config = dict(
    n_layer=16,
    init_std_o=0.00423,
    init_std_up=0.0239,
    beta1=0.9,
    weight_decay=0.33,
    grad_clip=2.0,
    schedule='wsd',
    decay_shape='linear',
    final_lr_fraction=0.0,
    batch_tokens=131072,
    train_tokens=694800000,
)
MLP neurons of a small language model. Each row is named by its layer, matrix (gate and up: input weights) and neuron, and shows model dimensions 288-383. Each number is 500 + 40 x the weight over its row's rms, rounded and kept within 0 to 999. Numbers have three digits each. A neuron's up and down rows have the sign that makes its largest values positive.
A block is one neuron, or neurons of one layer that tend to fire together. After each block is what it responds to, as a language model described it from the Wikipedia text at the highest values.

L2.gate1746:501544467509516531368500481521538481425485517483495477484548456509409434468518488509480506525426432488519471471428492554456486536567539429479498444441465525531491523541485499462517534457493470533520486459473462419547480427516569498431475545541497548490513435551556402511464461519468475504
L2.up1746:506524534488500540451561511456493553489529519532508460540441477451478496480498538421469504521457476557577463464479567501361544567513486418509451518510476539489460539498482431556487558436449488583511515482417499515512532539380578454490537421481546524546512429491439505456496483492452437504
Sports score and stat separators

L3.gate275:424477491507524509460538492496425499514482526487472466485519460453513521506563497523515478509462553481485462479586500474501519524461531483476521530532487488563473455487524455531487489456385481539467598513606443439475502483465432541493490498489422544496501504510492492522505456564478478566
L3.up275:451569494477463515527514478508480537452405479495521491545548472580486481455472518578475373541425494543457470543450478494456484397525460446446504502474466492492524492517438496444529477533500471523539509441462557513511504430503483436527469544543575498517522457523479454485491583522559427470
L3.gate607:538452433517439511557493516522462476522516440492547466567498529507483516465522471507518501496542490499505511498421429514543577494527497481493541488550455556488464551532485554534481544461512506555451565493527459510529526416482467554498506486523446486572500485498489467565482440508500534539
L3.up607:482585512578497524509533518524533509487491495472540473528519457594392524487463474466503494565478525564475454517462444478544489448518523510469475510475516467448468480514501496559474423587555503521454441446438390510555530480561420489499476418565500507502554554459552527489556511498524472525
L3.gate1566:558526526525528504478481480511479481485471483513623476501465488495492503529501466505433505535442498431491487491367557494445515491478528494471564406464526502492509504603481365480470481516441534465434485481475459477467494494501490505478500410414546543530511493511534505481434511493423444469
L3.up1566:464478496585472472451510504486553462504578470477500455545571409546501512523483529551540439509536511595529536527474514596470537556464529537496444457469468496482453495516485574525527588465451480469518500476454544513513501513522475536498465517540537491474619511546448490492554468533525498517
L3.gate2009:481533544553515492433523467565580534470468476484533478455471481509520414461483474552496523487490560486473491450481520570467514518529511461558461509523484484543449580517529472409509548515462519538471494518447492390424471582538493451472495466478466507558465556472457555513407439443462492519
L3.up2009:426477515483409465412513517443512609501481486517554541469557525560543384412476480549506473483468479520510502434462452506438561558461485446547543461496475527537476513466567518465508464496485558514503491465490508504509460428560523479505512469449529540520457421549501506518483517575491491530
Sports statistics table cells

L3.gate204:449516514550493470516475515461512431497376474494502490516470501545501451464443512588460533512490468501517523494483507507564489540551508479538494495527474532564466606554472530488495534508510507484457502572481475484492504523509481527403450474466483554582539484529571492506473531516558559509
L3.up204:564500490498476476504502488489541445494577578514500525475451574463524545502512492472553494547492479503521508496520495530454535526457509476515527522524487512445510453518552477501486541524448454446434476492489519515474512434399602452524504531506490474503451468526504483477434438533509575527
L3.gate538:537491556456453534551492480500524495425561502507459571510442430493534495506502499498586488501552436514507523505525487515444526532430528509469437408542504504481427533470514516474447543428409560499553532489437488454522510501411498554464511437541538540541452537514518479474489510539460537483
L3.up538:421480599516426513520454513521518465527495460548535489531402468562506534543562482511477468486577426614506543489457487523523538500489497490442519502490480499528438556597518525489501508474523526546477507441515542540528541502496533474497537439552494546494503526551522489523465521466513602490
L3.gate1441:531476463492442545477484512567532461484505503544506542543428490466498522546512500536518522485503447543463465534533568460449527478457518529399553496514486548507392592458551448519559572478530555502436518389571569479505493531424540501455498448482490490529536574495455491438418513474529522511
L3.up1441:488438460511484556471488484486542484493497479501534473512497457562476510545554437545509576506571493452506516488410468480528410543455521570505484558618456504464449513462470440516509530514549468495464526497471546442550602372481462461524559464515483532537471501513517484536439474536540530511
L3.gate1673:563479436459491512515506445402456546510494492510484443521484530503525502515497519466580538453505431492427486510525494476566527506512456517500485523438494535466560482416522460424489536516466481481409480508535429508467539487511515480460546527489565540586458465545486477535455539435502498495
L3.up1673:480479423488508487460444504519481539468549492518491560495465507524583481424469518484484541437460519425486482462447455510516466541565427505470508616501502477441498548504472558515499551494496452478524455478442466455492512433519525460542542448472576477541494495551471517507520569487448520493
Born in sports biographies

L7.gate222:464574512538481419503471435546570475495521465507432477495588448494508567507521554471486521539499501552533558440481519526467425450505513519434568441493489503479443499437426522487559543421459493616527489471418422569477532512443538441474479449536561498465390500515486520480520498506586493527
L7.up222:498536501556512507552490457587622520531483512465501529482464546443480460507504543453509440495519441528533526425519508533542446494512455454543547542487456476444537405437393492556545530449508541502492499532511470524540511559466524448538427473486488482459506530483500477492495531481570510447
L7.gate293:480477429535464511450506482474526570447516464456481515495391491504542427442511568536560543531533547495387466474526510549449529488469472495495553570483473489464508508449501492499443535474452546454472529416496509496428520529516505523472486484547499498536476548467528508476507549500531516559
L7.up293:516464488454472555505514483452448496450531440538498466523479556453519482531436494586484523543442468466484484449470473426460511485508489517490467480472482576439544491474466504482523576550507565527499526431456447595526481473421501396522524560427467500525511471481547501461528495565444442477
L7.gate296:508508469529458495452508540410502535484526455493483496459519529511494459552490516400473428601533536561474486494592454561422471608567484550506514524556548507434535490477527540509498488488517539561369538464457477532524453470487501451480430517545504499539491491551513545574423523578520470545
L7.up296:465516482515455460546503528628577589453517473450483551585454504443425487468503447543559516500509449525460548519478485546558445449473452497479474439507391505512436455490414538480486571505451552537514472517485508563457492495488478511479446502475477469496488527472529424407553513463470472500
L7.gate526:508526446502435469470433480461460537557487469498500491552537528454527476539480549509532488516541508585543413459502518547487494540453449562509467558531474492460429495494429492497542535523467539492469505442521490535484414472495494473468482494535580477457441499501484467517478474479442496454
L7.up526:539485509460457432556464437503522464487485481543493461552452513489387516443476505466497543494442405493471450402543503561468467455540467480479486460511500482448580528506540469518492574535528479467526478490403440519462541515489486532527475533512512495463503539513523471508520498529539452530
L7.gate981:483506486524489477500465494459489534486489484501513513470513458502539495502558578444542479485506441535531532430533500539517478562531435552512497503536518501457541404512442479443491492570488502527530467500507552521499485498495498480481519474504507478446480489517489543473545432506540550428
L7.up981:506524548519559469539525451522547489494439468531497539526454513518449567486410503511546475518446450480555476563504437502508519469454502488506492480532512530537452426450484492565512463545465550452474475461488470515453564490499462473506447524481530383509502509506521537547502525472539520496
L7.gate1025:498465501583492508494517513547577543517468437472558532498563537501515568526453510452497495495474439571513579490469511540480489426540492499437540450510521554410481439525482569551565500450458588516495500506527527519527547505435464506445453502452498454478533493566503506505507494530556476488
L7.up1025:482459491510536553461451430567461492476581505398426506480490484535489527474499441479457473522558484495555558453560535492524478554472474510506548455479477449466489446463451534501496499549527523472515467528447509542547466479545469474475493497501497471568465467518525488528464442555548558549
L7.gate1158:502490474484569506471474488574503529454482493412481531534485521449510500431521530410513477567472469533530575469497485474439470463501473483493560551500483555458474497510479491452497495472482498549491528491511545489500497427502475443498543504487569446496532468535501562529511460499561551492
L7.up1158:494425556525540513545510504480515415496511497515514452488487495461521503524499513497569533494478501565468513441517484554513506570527502473464481475496540511485518522457436479514542555475579504520466537513402446539554511538476501447522460492551524525513434505537479530570493423502564479490
L7.gate1239:450491433521480505501505526549546563447534448453523481468497599445513515442532512476456464560537426473502551436505464483542463509511545496391515534516515534466511457459482530461501546415493494541486552468517467569487509438528551429474445519502492493543494524557543499517458556510571525491
L7.up1239:444575532521520544465459491494558517534536532419433530478502444562431508452574531531489588540463511514494577513524475496441510462480409486562510525473499464459475474455464505503441495398548457544514499556455442512537499529528483456469483520544509441441485484470441535490486508517620530479
L7.gate1267:523531516571514533468541501512535489489504546503452552445537480453488438492457559438530504520493493508434545551491429513478561502536528455477552512555546544465563449512415471491520548455444511476500527517480444501473435506535485412529558469591486451490490499578456525482538515471453493565
L7.up1267:477528473437458558479463512497542516493551417490499507448447539524521484422515483574454563544411514493517474438480512443454458513547425535515561448520520476495432455459544513479537427507468554516517496446510496519495516507500524444480430578488507516516481452446580406524482562484498440459
L7.gate1279:555500457533415488494503558545566527476473514518560486572505452396480553478399543488474483486474432543457472530517515500521467543557423561499492494526559540497444468491490547529553518500453505556513552440492569506426368550458543529490524575535485504529461566490538511446480472473555491517
L7.up1279:450505476512451532484529484506537512530501473458498519501506473521436480461491474470550452564422458535469530427454534516411513479508477530505525524611435512429419449506500493505527482505528505529459463475466527530559443464466552471495460539500534521580456538519494491473533502510424462547
L7.gate1430:447500500525474544454480474519535537479467507400551505557508457419510464463493521530539525480473474504506608525524504577484429520452434518466507462488497515422523479410485464557460505518430518541482549471512466561523475495511541433469458473535527467479501446465492503563485536508549481483
L7.up1430:475529475526476442475454496557528528465460460495488551509440497520489534458510536490530526608453454546523458411542521477422482513558465491464556519492502535481457512558484468539451552519484529508452510454460481560445485532520473457482497563521475454537478577548527513482440504523532488438
L7.gate1446:501483509466467613474537497571590442451446524536437479453538475469526467456541481468537511501505543546571524513501492540518440454528477539404511478544554467582460530511465520546452535533462521455477620448510435517519495527502530569496449557543488509465502536465592561477556502537539489531
L7.up1446:511502494503471508466526522470506508540524512502461489521520515424482511379526470504476511526492466543430555522485565506564515498509457541523511503497433495523530452483366546518449452514446539489542476507432483564442516532467497542546554484488498547455494501507499448539501581536469489443
L7.gate1550:544491576474503532497512495493560451456522422518494479524527463511519514463520503459600474507460542541503513516540506497453481435494443462473540496508413475445421503454512458468513487502472482432546523415428555533605544495503527472465517566563528529492463467562537541484533538514565411475
L7.up1550:483507488527412495479470521501533454581520493552463454532458491526562490530572491510545490498491513534491458500567518497485504507456492567533539569571576532443471488517495521486522525512470505494477430465481538569541459569471433563483488491479466474479560501479512513557441517467508523442
L7.gate1777:525479529486472478410494473514468505489526511472516566476469458440525506511506398521440464547533443520537545425424529473508470561489503568452483515489545563548549545467537442517436521486528422494533507513531431536484542500550476468513513531513486455520545554557586507499512542500527494501
L7.up1777:487471499524545542462508507484476517560504503483556532443523542533563521492483567525502501559513487522436551542522526472487527430529493427509450497491508529500517510413524494509436510520471510528392524501499500527469495455567492506475517457498469401445502489516426490522479518501535538460
L7.gate1862:523588429543451462517451513557537481427502472523510560519527453449510510496541502454527500569481506526480511497507495516479507460467509567439459536468483578477560516498527492547552528470491523508517522495444494510546480551513548467479478526538513458499524576538561503465508498493522453487
L7.up1862:418481467461411525534490506511486459518522603466503506535508491526538539444522594504524568505504462489527543441495480459385444530490463473574551532464523457480486556523512512540549496417478502480435451513492459616524485506515513478588468463574517467480498529535486554468513477423523436547
L7.gate1988:463455501531541562511440503551430562477529514500545536508568495458605505540491463518446480563547458482548522452510515512501451507481516516436476460490554500513504490434521439496472560459482499493478537527474410492470408421475422438493485459453499467492515470431489435545537529534572524485
L7.up1988:477476461494553452498460489496531498472529532418469503495461484454434465376561524448553498537540456465460560545460523498512519480527460491494523561471507514482490545461550465448487500476511518453525458524508512503505592472542475501505466530535510463482478492519508486523443497457509573444
Name endings and table cells

L7.gate3:476511527534495518427505530566495472517419403484506428409615483524535526522589495450438466477485490496515454475496472488549512497545465433487511488463470525475477503489487510543513501458563473522509509439457456525485518568496499500496537445461487440467542435485509559518450482559454519539
L7.up3:505509460500528495489542507478427450543501522472484497568490517505579468453473528513507512425504513465529592467513567518551449490504514496522518473513525492515484512451483543504511485502514472520450501517524518470576519511493485483473465531558559538530500528549394481596438512544542528506
L7.gate34:426517489581585503510470511488507541392510531448534555581504512499530568501470505524487521500449481457530583542473488501472499528503491451476514467478567474537556464536479546509464475472498524536485502515458520507513430459452520448527512541527523573540440517465516560508453442569536479463
L7.up34:497530533575453465469433598525501493529511457496512389540522419553528487577445508583466514518498466498518498587535466491514469572490440552563480454410492544492451463458474513561369461459511435478502616515525453481490456516478481574506448503432564479508520522483604510498480471548495482498
L7.gate148:564461516534507512440552426483515455442459474551527501502433484493502475476426504461479535476545470541469425458552522466524479553532537511500519487553495571471497519422507510504416516487515490499602472476518554511508570504532553587472466539489485500436499481514562498519518479507415522491
L7.up148:460377526506449486405521468427517447443520457527496458487479474490539556577493495581468482552508429501481427517557435458517415520534490555541532446536570506497483524540549536474509466458505514541575534473528530526571504477494461546465502474499516426505459442523556498471429546576516506515
L7.gate192:470542518590510457463476467460522514458504472490529419450530467466453510480462552522553581431453415568566540484439509573553542491523510520581467493466512457538481499543472502526495475454604467489559510497527521459499399460465595479531454521455489454408455513500474528495486457470484464539
L7.up192:468513470523483486466554473493509471500508529498457478482410524508578493512510473541412552494497465541524489477485587514451426536488524451530479478503579448511507507461527516487425534503481495478516542531500484456469435501493479512493523531551455517528514501496484446490528450564496481528
L7.gate273:498447510547521501473488514469504513467513478411550533486480550541497526489504507495526565464482469536523494506463490513494517544480526519526468501453501451508496500486497454490517520485432539479527499511506522548489517569483520445522485441497454491537448521498503496585532518494511431522
L7.up273:508543481501496484470466479521436488485492437526509487461493486449524431415467464511498561441499391504478496503462513426476498460510490559459405486510525520492497521546542563490474538489480495492398545552483467557576587516519531515505412510509507471524472563535541490425412528551539501497
L7.gate415:538466502467568512515440494509450401501436462452539480461542491576485489479514452478583513477559525508541532481478485448501534450469492481542508514461477426438477535486551494491573472507476447574523483554486524405507457495469511461483480451569637546537580479476497576500441475510492496549
L7.up415:495491536500453508460426432455507458473518444436449489481506539526503551552478435553553496546466532472476501505489485496490532513534413489532535483546482507468456544480462510452463494479460453559520476506460483516501437480447566506504496569497491571550443507501474490584494563457479474485
L7.gate655:538446415510526525427498523486522490494457469449485450533494457509508477528513541471469514481491500506489473503533586483506525517500560440425538442483506563501490493451461511498437519513499488456496486489444431477579473550463509455462450461478550536539505542466480503479504447505483448501
L7.up655:517546487563556408490506537450524535480510462434469520492546520468521473591559477470493480537497498396483450464415510551516519522496514525523453469486535534598360469455451597481485505488532457500518543518441505511531485479513417545528487534562538458468540441452500505467531481426537532505
L7.gate701:500467498525557498416565519531514476516459448461529441463487477467560507517534515490489484508467458484491497481395536443563536494491476511487485505491514496484510436491509500431537475472602450506458489525490497516596527449510488455479472498500478506426477547486584499483517376515451513491
L7.up701:452516498489523434444421450466428480502545524519498483393582594530542549486449522486500523487444549493497468526466502511495562471521482524471522506391506543490502463561588504481494476525536515469482503519498488487513537525476571489511476540419481463483509602492435511599469504471513536457
L7.gate801:522549466505496540435561519474438460532556529453515477434473513452470510562452541554436495490435495521515532503541488509583486609595488473512518474483490496420558532491507565475440527451519470488550462539491493519516500470536503522483472475536486431470511490526483501503458518501525473509
L7.up801:443519436542440549513550437497461527536491525499530500472569467493510463509542533500431468517467525517515547518498507551555469462513478476559508435517481499502532563442510586473535474498460476523629489525482497484479422528494493500551514463499563494434482408532457474507507521459564538494
L7.gate1339:454513530557456432470528506633522436515513465537471590460524472497492535515530490515517543482474493610517515514499539483489500427517524504487455485384482512492471515452542464469519446547486506494446484511503529465560508560471491421493427516534520502473488551552506526477524458550566482483
L7.up1339:538482505542502490451611520533438463476507525446477432434469549484501556431472486505446514528535481498531457553460523460481564487511422507500434483322518427474514476436520451554489487535450463438588466515465524426500564561550480404454530571558503446522472426466548513433473463614527504464
L7.gate1354:560511486534396491476495481552562431528489411475483444571382555504476474479429515516446548476450420549441449577561481481496460521548538503469504511510484523513485540505532460491489496438509524501550473480514535522494461538467563499481447428498453482402463533514568509524576487496535468506
L7.up1354:505385472515410433477555431419547515444553519538471428516504470461521515508508550537419536554465474517508386534546535507530500549565448507533554535479501491458482490539491510543535418475457533491520535546597536501551459442471541561521465545499518509513460532520525491527458452494453502531
L7.gate1474:494445475493543523486478529632473486523569496458467538544468463500466483518495483450533511452486519441490489497534512501478562506530531474566528440527524410489499496465507445431452524581519503479484451504507500443463572544526571523486573498566464577571539499515465475447590523547498557497
L7.up1474:486509510498472487463550559529501478502513495434506541449492493569498540622562504494568526549454568502471554491553562501503475457574477476525498496511476469507397461547437545462421507486474493510474489560489534547524527473479513492465562540556552531534510497507467524541467518529553468537
L7.gate1918:548456450515532489446494495551524536491469479438467528492434495516561467521434482529541504479446465505530528490512501480500578597495475521498580515526492527481480474429524475511481451477459433526564477458459533433493509513504591494467455546533521490450450472506520540429434445597446459434
L7.up1918:474480545530526562482583369536562471545450500531570511453532492460473538441541584461489556520455459544594437562470495475553477518554577475456500500487581527449602493538493484517586495521464506503491489542534482452533594664506492525500440487501568491447458547547477507558415532455553498496
L7.gate1940:565536521520575561490531428546546487502539498560501546485519512507598463435558408512482533519477514524498454500406532438468466527462541523482502460489460487436427530477538473478450479498562470473559532471471478443499489480530483490495445565504505521466526473479511493546473525562429484412
L7.up1940:533461521521555480512548451491547399544515530506518554541521470524467522509615457507550449510519467582621451531490525448487484592472485513536508519477500435531493513509581551431515478518497498494499552460466412444476576564488536460533493470547476531533603489511524462529454492557524536510
L7.gate1972:517425543517528491449509545564503479504507514460480484528582449481455534478569492511452524438516422507581495474489482510536434545493525534464551553564532470457488559535457511517497504528497506491533583482505496478545480514528504488459511484442527517530379501459491438450461443534530511534
L7.up1972:568504584479492510518510574494504511473495507543440560462452547457504504549492427487401510529520476480452497502467519477454520437512487490526415421488492469539507475514539533480457485438488452512482530563477415479515528505447454538481499454475493515488491534517468507510538454513570623548
L7.gate2006:479475520510459496453492482477537505444454433478543519405510473461512508515473504430528568511489526457531483513449512494477520534612500519469542538537499550483530452494472496449543484433480525530456513472443541500534458522481507465458480461515516472526479464469504484515486487506423493510
L7.up2006:540453498441526445505482466471414496422543475415517458494477467497567522499516478482513493492530512427581554558485484511539460470537521528437566504451480467505474537512555513510485472501579481423474500499388561470562481530576520500450519481496498463597438524431557531565465498553434473521
Day of birth dates

L7.gate15:491558576493448500414451544554557502485560512515486555480533451497572477510500491487534488530497499450540527483502561572440564459485486468479525520486456482479483497465457556524438510466574411519527525478468465549465456552449550482485516473475529528513471501539511516522601506470477542472
L7.up15:526561544461440465553485513545550424563438519563585495528551505502531508519473489410497520493437468486533443451447531516544503497506470504483485515471521483491480437489530475502585560527473546534409554511526521475490500534427436538510412495453461559474517476458504387465447515487496525487
L7.gate80:528481494487530467474480443494497496477531495524486517498502579520598541522508465432476558513525431469573475519503506565579515469547495543485545496489462526465499531521502557541481540538532511421582467479522423466578454514464480583459503506506517484506487528548478512507482471554453462480
L7.up80:518482480450489444536473486523474523480441477515558505509455522541478503529474441505487524569561525516542503590422513579544482550476516525440507546501504513530528541534454490498493495482533516453465527434503463478516492505482470519544523493485545525490615521470429423477430487473518466459
L7.gate186:503454539491450441468507501542512488512444460472464470516568565533533479509490497537537467513431562499548494497531503466446553442582492524522452524506500496501514539481506438494454507562523527472544459486556490526520503588518566533506488446415477489501535504489418504489501543528493469467
L7.up186:472534478479487488496523503442497446503511434528471482527512530411481490548501467485507552488488570558529509578510490545468584542514503448494489514561519531506526512494540528478515558557398510469484526471527463486450480524491468556478486512445541461499520533422529490598519485493464479457
L7.gate316:474528460514556551437523525451521492480473510498466434499468492445420496471448488483481562512556527536543526570438493545487583509491487485482476508443481509450495523490475531459488528434505509433529509508580463467494468520494519431463507576536470519518519572459439526501461438511440534532
L7.up316:534540465460526583502509560532503550544514487514531486509473500438575498523489576427532490538503567451581509445538515511482511478498483506551464520588545477511470535430471521494517496522479528500441506508495468466521499527498489529467429463491465547457534529498555404494533495560458475483
L7.gate378:526454549473476516405540502424490450477464543522493486449484501501583527487531513477530475506581562568560509529584542475569452530490477484477546473439490424536530506431472473544506485461484470503443532454501481584540476485526552452492452478444507535570512542468489416485503529474473524470
L7.up378:540491501429483535414519521473487455459491508553488513457456509508458483496505475553576486507528590487456561473496493486475487482562484496473504559462514482425529551495538503535469523514541464497460488505513583515491449434431557501479553572497487496454520457418534581492448517507506490414
L7.gate731:539537511456550598530511530502469495571502499551529453525492483564510411434493437458497465518553524589500470501490449478495568526488537499492499579500522515457553585539529503458469517445601516498534523517543424509513548539554506471503505563513461427439498498472492511483418462463493490513
L7.up731:558485480502496545499563566520526455475522424434531541525505591499484518564503520483505495479493571462454567530466554538544592506539513447541436448521505466521518471465474490454467452471412498489470528408437508450445474540476483520504402462533482518546519536441471486538552564523463455415
L7.gate837:493563493549511437446519485516511539472550499526596476513511511532564541522499537538527507479518451583572558487513508478497488478518447453459508544477520407397428486517453495532458435533611492514471492533503511533550504520577482478490490533485501529571483459472506515521448504468493528464
L7.up837:488501540481483475487568412439489553585473450420495529483460514443392591498494545485450464517566476555504524534594532394512517506523537477560544511508471519517516534475501551440519498495474503521578512459617514432501447614458648519484531503501434495487452440533520529426534536559442462500
L7.gate935:440515474498452548505529434427493532505494547522455437451504588486433520479479519495409586523493564441554477513540487533462624537550551548521487529473501471566408527481511514503499499423488519407495541497504497492476465541549508479515488493534465502476516481465512450515490542501453491493
L7.up935:416424505473534564515535500496513515520452549485486527452561506545465506489469478522514525515577543493502520466464570536454546480491453622508471509449449503481466529501501520574505544502500431451478497508457481436438522492509533443561520489467570508439532557466487500601517423473472509483
L7.gate1287:521527520476499531488503538487483497446460554477495401507485533555454436430507496505559519584554533544490498498498539531501439467482489515507486453483482448479451515479558491442568512500481546404498457528500489544517484460500534493488515480495503583577512375541511476521417511483471457495
L7.up1287:567448459491445438484534469559514475567429473534476518476499460508528517511473551514479485526470521466448494448469531453482517423510503479533480514517483484537467544471517548506470491475455520530397519419503484482476494529503472531487435484539485512533479464446532519488544556527473508522
L7.gate1300:487483473529544515501511514581476519520514472483484434490539482579489502436493438458463552517525452453483554499426485533462461497514557530505483555557564482469432571565506503502517476516530487470476512514458446467458481523538508531496456472480438495412522519519500492529487517499483580497
L7.up1300:513464506511493456461536538474435569474508502472497601517420516386472478529542490488557477517548432549435532463495532478466478479468518585496487473501517491502546443491477455550558572511441504486529499470501531526456504521515460500470434478532481500526535456467476460476431537502512473496
L7.gate1678:487511477483533434550393485450483515510482545476484509493498537477568553489534555514447524483539508499491493508453453524519538466522532386518509458507554498463522557493483534544449538489529558503458481532451467495610516445534546483491424520552484471521488488378496379526489530527512451492
L7.up1678:452463521577562494484479552460545489480489542484483500473457544494516587484545543437528466502556518548455547562490542574488498509591496456519526478514457485414479452505454528544459467533481535453523489482498500547516389487517563559508523496501574467542443509471462492507497489497451416522
L7.gate1717:514431506564563543534569429460541497500557478435501473464428586488504507524557507511480528573529516475510478516430531483476515559472503570485402448495500424500486581545500441483550560430416551451439466511541491502472475534478492530539503471516455461499529559500471460466525473476524499428
L7.up1717:414507520572431483486533479465570506530487609451521473482503449453455511520540534514542518437567517529496486532444564539513514498490490489552413464531534466488461479532463409541528475522478519478485473473510497486475486479500518484450488470521514492489495512487468533463624532490541442453
L7.gate1856:579495451552524443524532438468534552521455474545511475584520522468448481491480551470518463480475473506536411554486546484528484495545447492466515524505455495508553488552547583521467503472561453473479507506507517493485502516446574492503455468443531520517460516543550480450547493526558546449
L7.up1856:529484416463516453449517477520508537511499462579472568507551530576418472557551502542564500491477576541506484545471502498519468540485491453451518550475470481493510523595519496517511513379532462396497571498553563530446548475529540450518445515468512457553506481498522509483526509534433495432
L7.gate1913:489487547568472533460476449497498570535475500489586436448548442526504490486460508484524484509498473552502523544529510478546470404463506533513495439513485446514473510565501559452499480556481505491442465503510420501500550473496550505490460474438528550532454494474547510526512459458470511513
L7.up1913:421455517553479506506492487511462505528527521481515506537477545608546479470479488500512520508500504581524538511575565465485433509457527579473482474494525518506406484550482539521518489541516485576441487560475453513527460559556468501527503459553522485535507575484472581434508515410536467507
L7.gate1951:478525514556480474547468503496431487535476486511500505509509472476509530461566479491462510512543575564555529455468499510436442481482537444428540510523439451486444457473502500575523532485533505553484469495470459502504467495480535518519481441496509529510530462467461493507591535536482490436
L7.up1951:434524517497478551493503478481517572510454513487483495520436571560467510481479483569501499544565524575543349540518494437444531532471487537370499576528505511555470480536504489547483554508491552575451508482461504536426447538516506455532454535466509416515433501510468437496461479490528559421
L7.gate2017:574481481503498519503540471485479486494456432494552487552481528462584493467477565470519446582467545495597509522441487460547533483580436463563453539473496525499502528431459560517553523448589452585395520566522486503462515543498478499500510436456488546469443519495477602482425438521424504448
L7.up2017:463446516413461448507469555495474420424560516529438556441506527518495508508493569489552509499561495561528490464482533453511505439531485480429514503491505483489469505508440558548513498537509563487552540463490484481500552498516527518494580504488461507530457529521487477525511526492516514546
Possessive apostrophe after collectives

L2.gate1328:542428441466474456415552579507547513539508487475498502480494517547494558555516479534417476491469480408482536495420529447494444528505529511542546478520491484498608459504499417541478504521472472476534575502475445461524492543547452544508518459522493520435472469486527552506532395527436510533
L2.up1328:528504458503490556486513501515487523530399508454456490472520506508466478516483500536484521524560485512522535469477511470506544531486551475466515550509491523510497482542508502543534488451489493495472533459518461476468458497466556392505517456481460478515525497543481470473484535476569441532
Possessive apostrophe after nouns

L3.gate103:483573485476475492474485466452515568439505533486520562509522626519458517566416491504411535490490549514520535479426521534552508489503448529455495491523476537524518520512551515470525442458497484480565482532453487486489570461521506488492557545520462487477546451510499531467481418492525425460
L3.up103:465563471503532513513520500495472494497562525505552513544528502480536487461414478490517479476577534529581485483531586537555480512534445429524466479487493542456535470460517531545536577484568461444514549510492507583496442481483524475499484495447508428508516447491519501494532441562513576528
L3.gate744:507514499456508510538534403534536529529470464496503457555407554549497550587501479549515498482480458534464499483467481491498503399481435547478458479460375411547577521493504473567437489514517476543503466451456554485516429477520483517479439477440492534463419491523520466480531510439459592477
L3.up744:484577483534515562476516441462509546529487533482556462485453523452353506439562547576484486608451446597442532565446497503502495514473517502522497461507476452443489382566459558474524488495568528465527443463433470446527522476477566500517542472524544512510527412486529522491442507505514501447
L3.gate832:610517508454495484481480478495422518490496461508503529463440542481609433435424593544490537462494620499544486577494531453458510451543505558539533528479468464478493531493463542473468491514460575502469494508494471480505434547556544517444498491477484538465505554514484542508481538415532514537
L3.up832:446545503531522546545526475574506472496500528522603501509459448563476598468531498516516525481479505445451510495457479530517499442537443414527517521539425523515470521508536479576477531489465515482514456494525535446566550480552526446534376456457544515492500432526465512455458508497478500513
L3.gate1370:498498530489563469516492446520461519429503516484453475443414516510488555491458457541544519502526553493472502525431504571400474508587500464514501560442517467477470555527597474485502570596470441572520418494516506439489506495477549445471435497446497494487509559437435493466400444359401520514
L3.up1370:502438547520499485458446489500495493419545528493515500508519519453450396507545508524535463481490572506501501490390453584461489467498586534493509497429509530506467578516515604506510474482512506483491487521520564564509394465564603537477545480465540550485459477483512477550510645439514425510
Parenthetical and possessive openers

L2.gate572:547543519482553457462492439530510461440412451563518467547456467449455523522520458515501502464502528478527461469497465609536558532535473509550473519393494505519446511454511483540430429469486485520457519520539541544538526584509561498431468484483469513524503453485543447460560512537473478461
L2.up572:503499543473495511547502460477544453523476442555525579537492547559486511505470485458459469499503397455565530504405497465540461477464475474512582480548485490519522430417437418469432614496518495505467509459526472483527504504526514517519508415441453604441486466551522536543506362557510511444
Date month tokens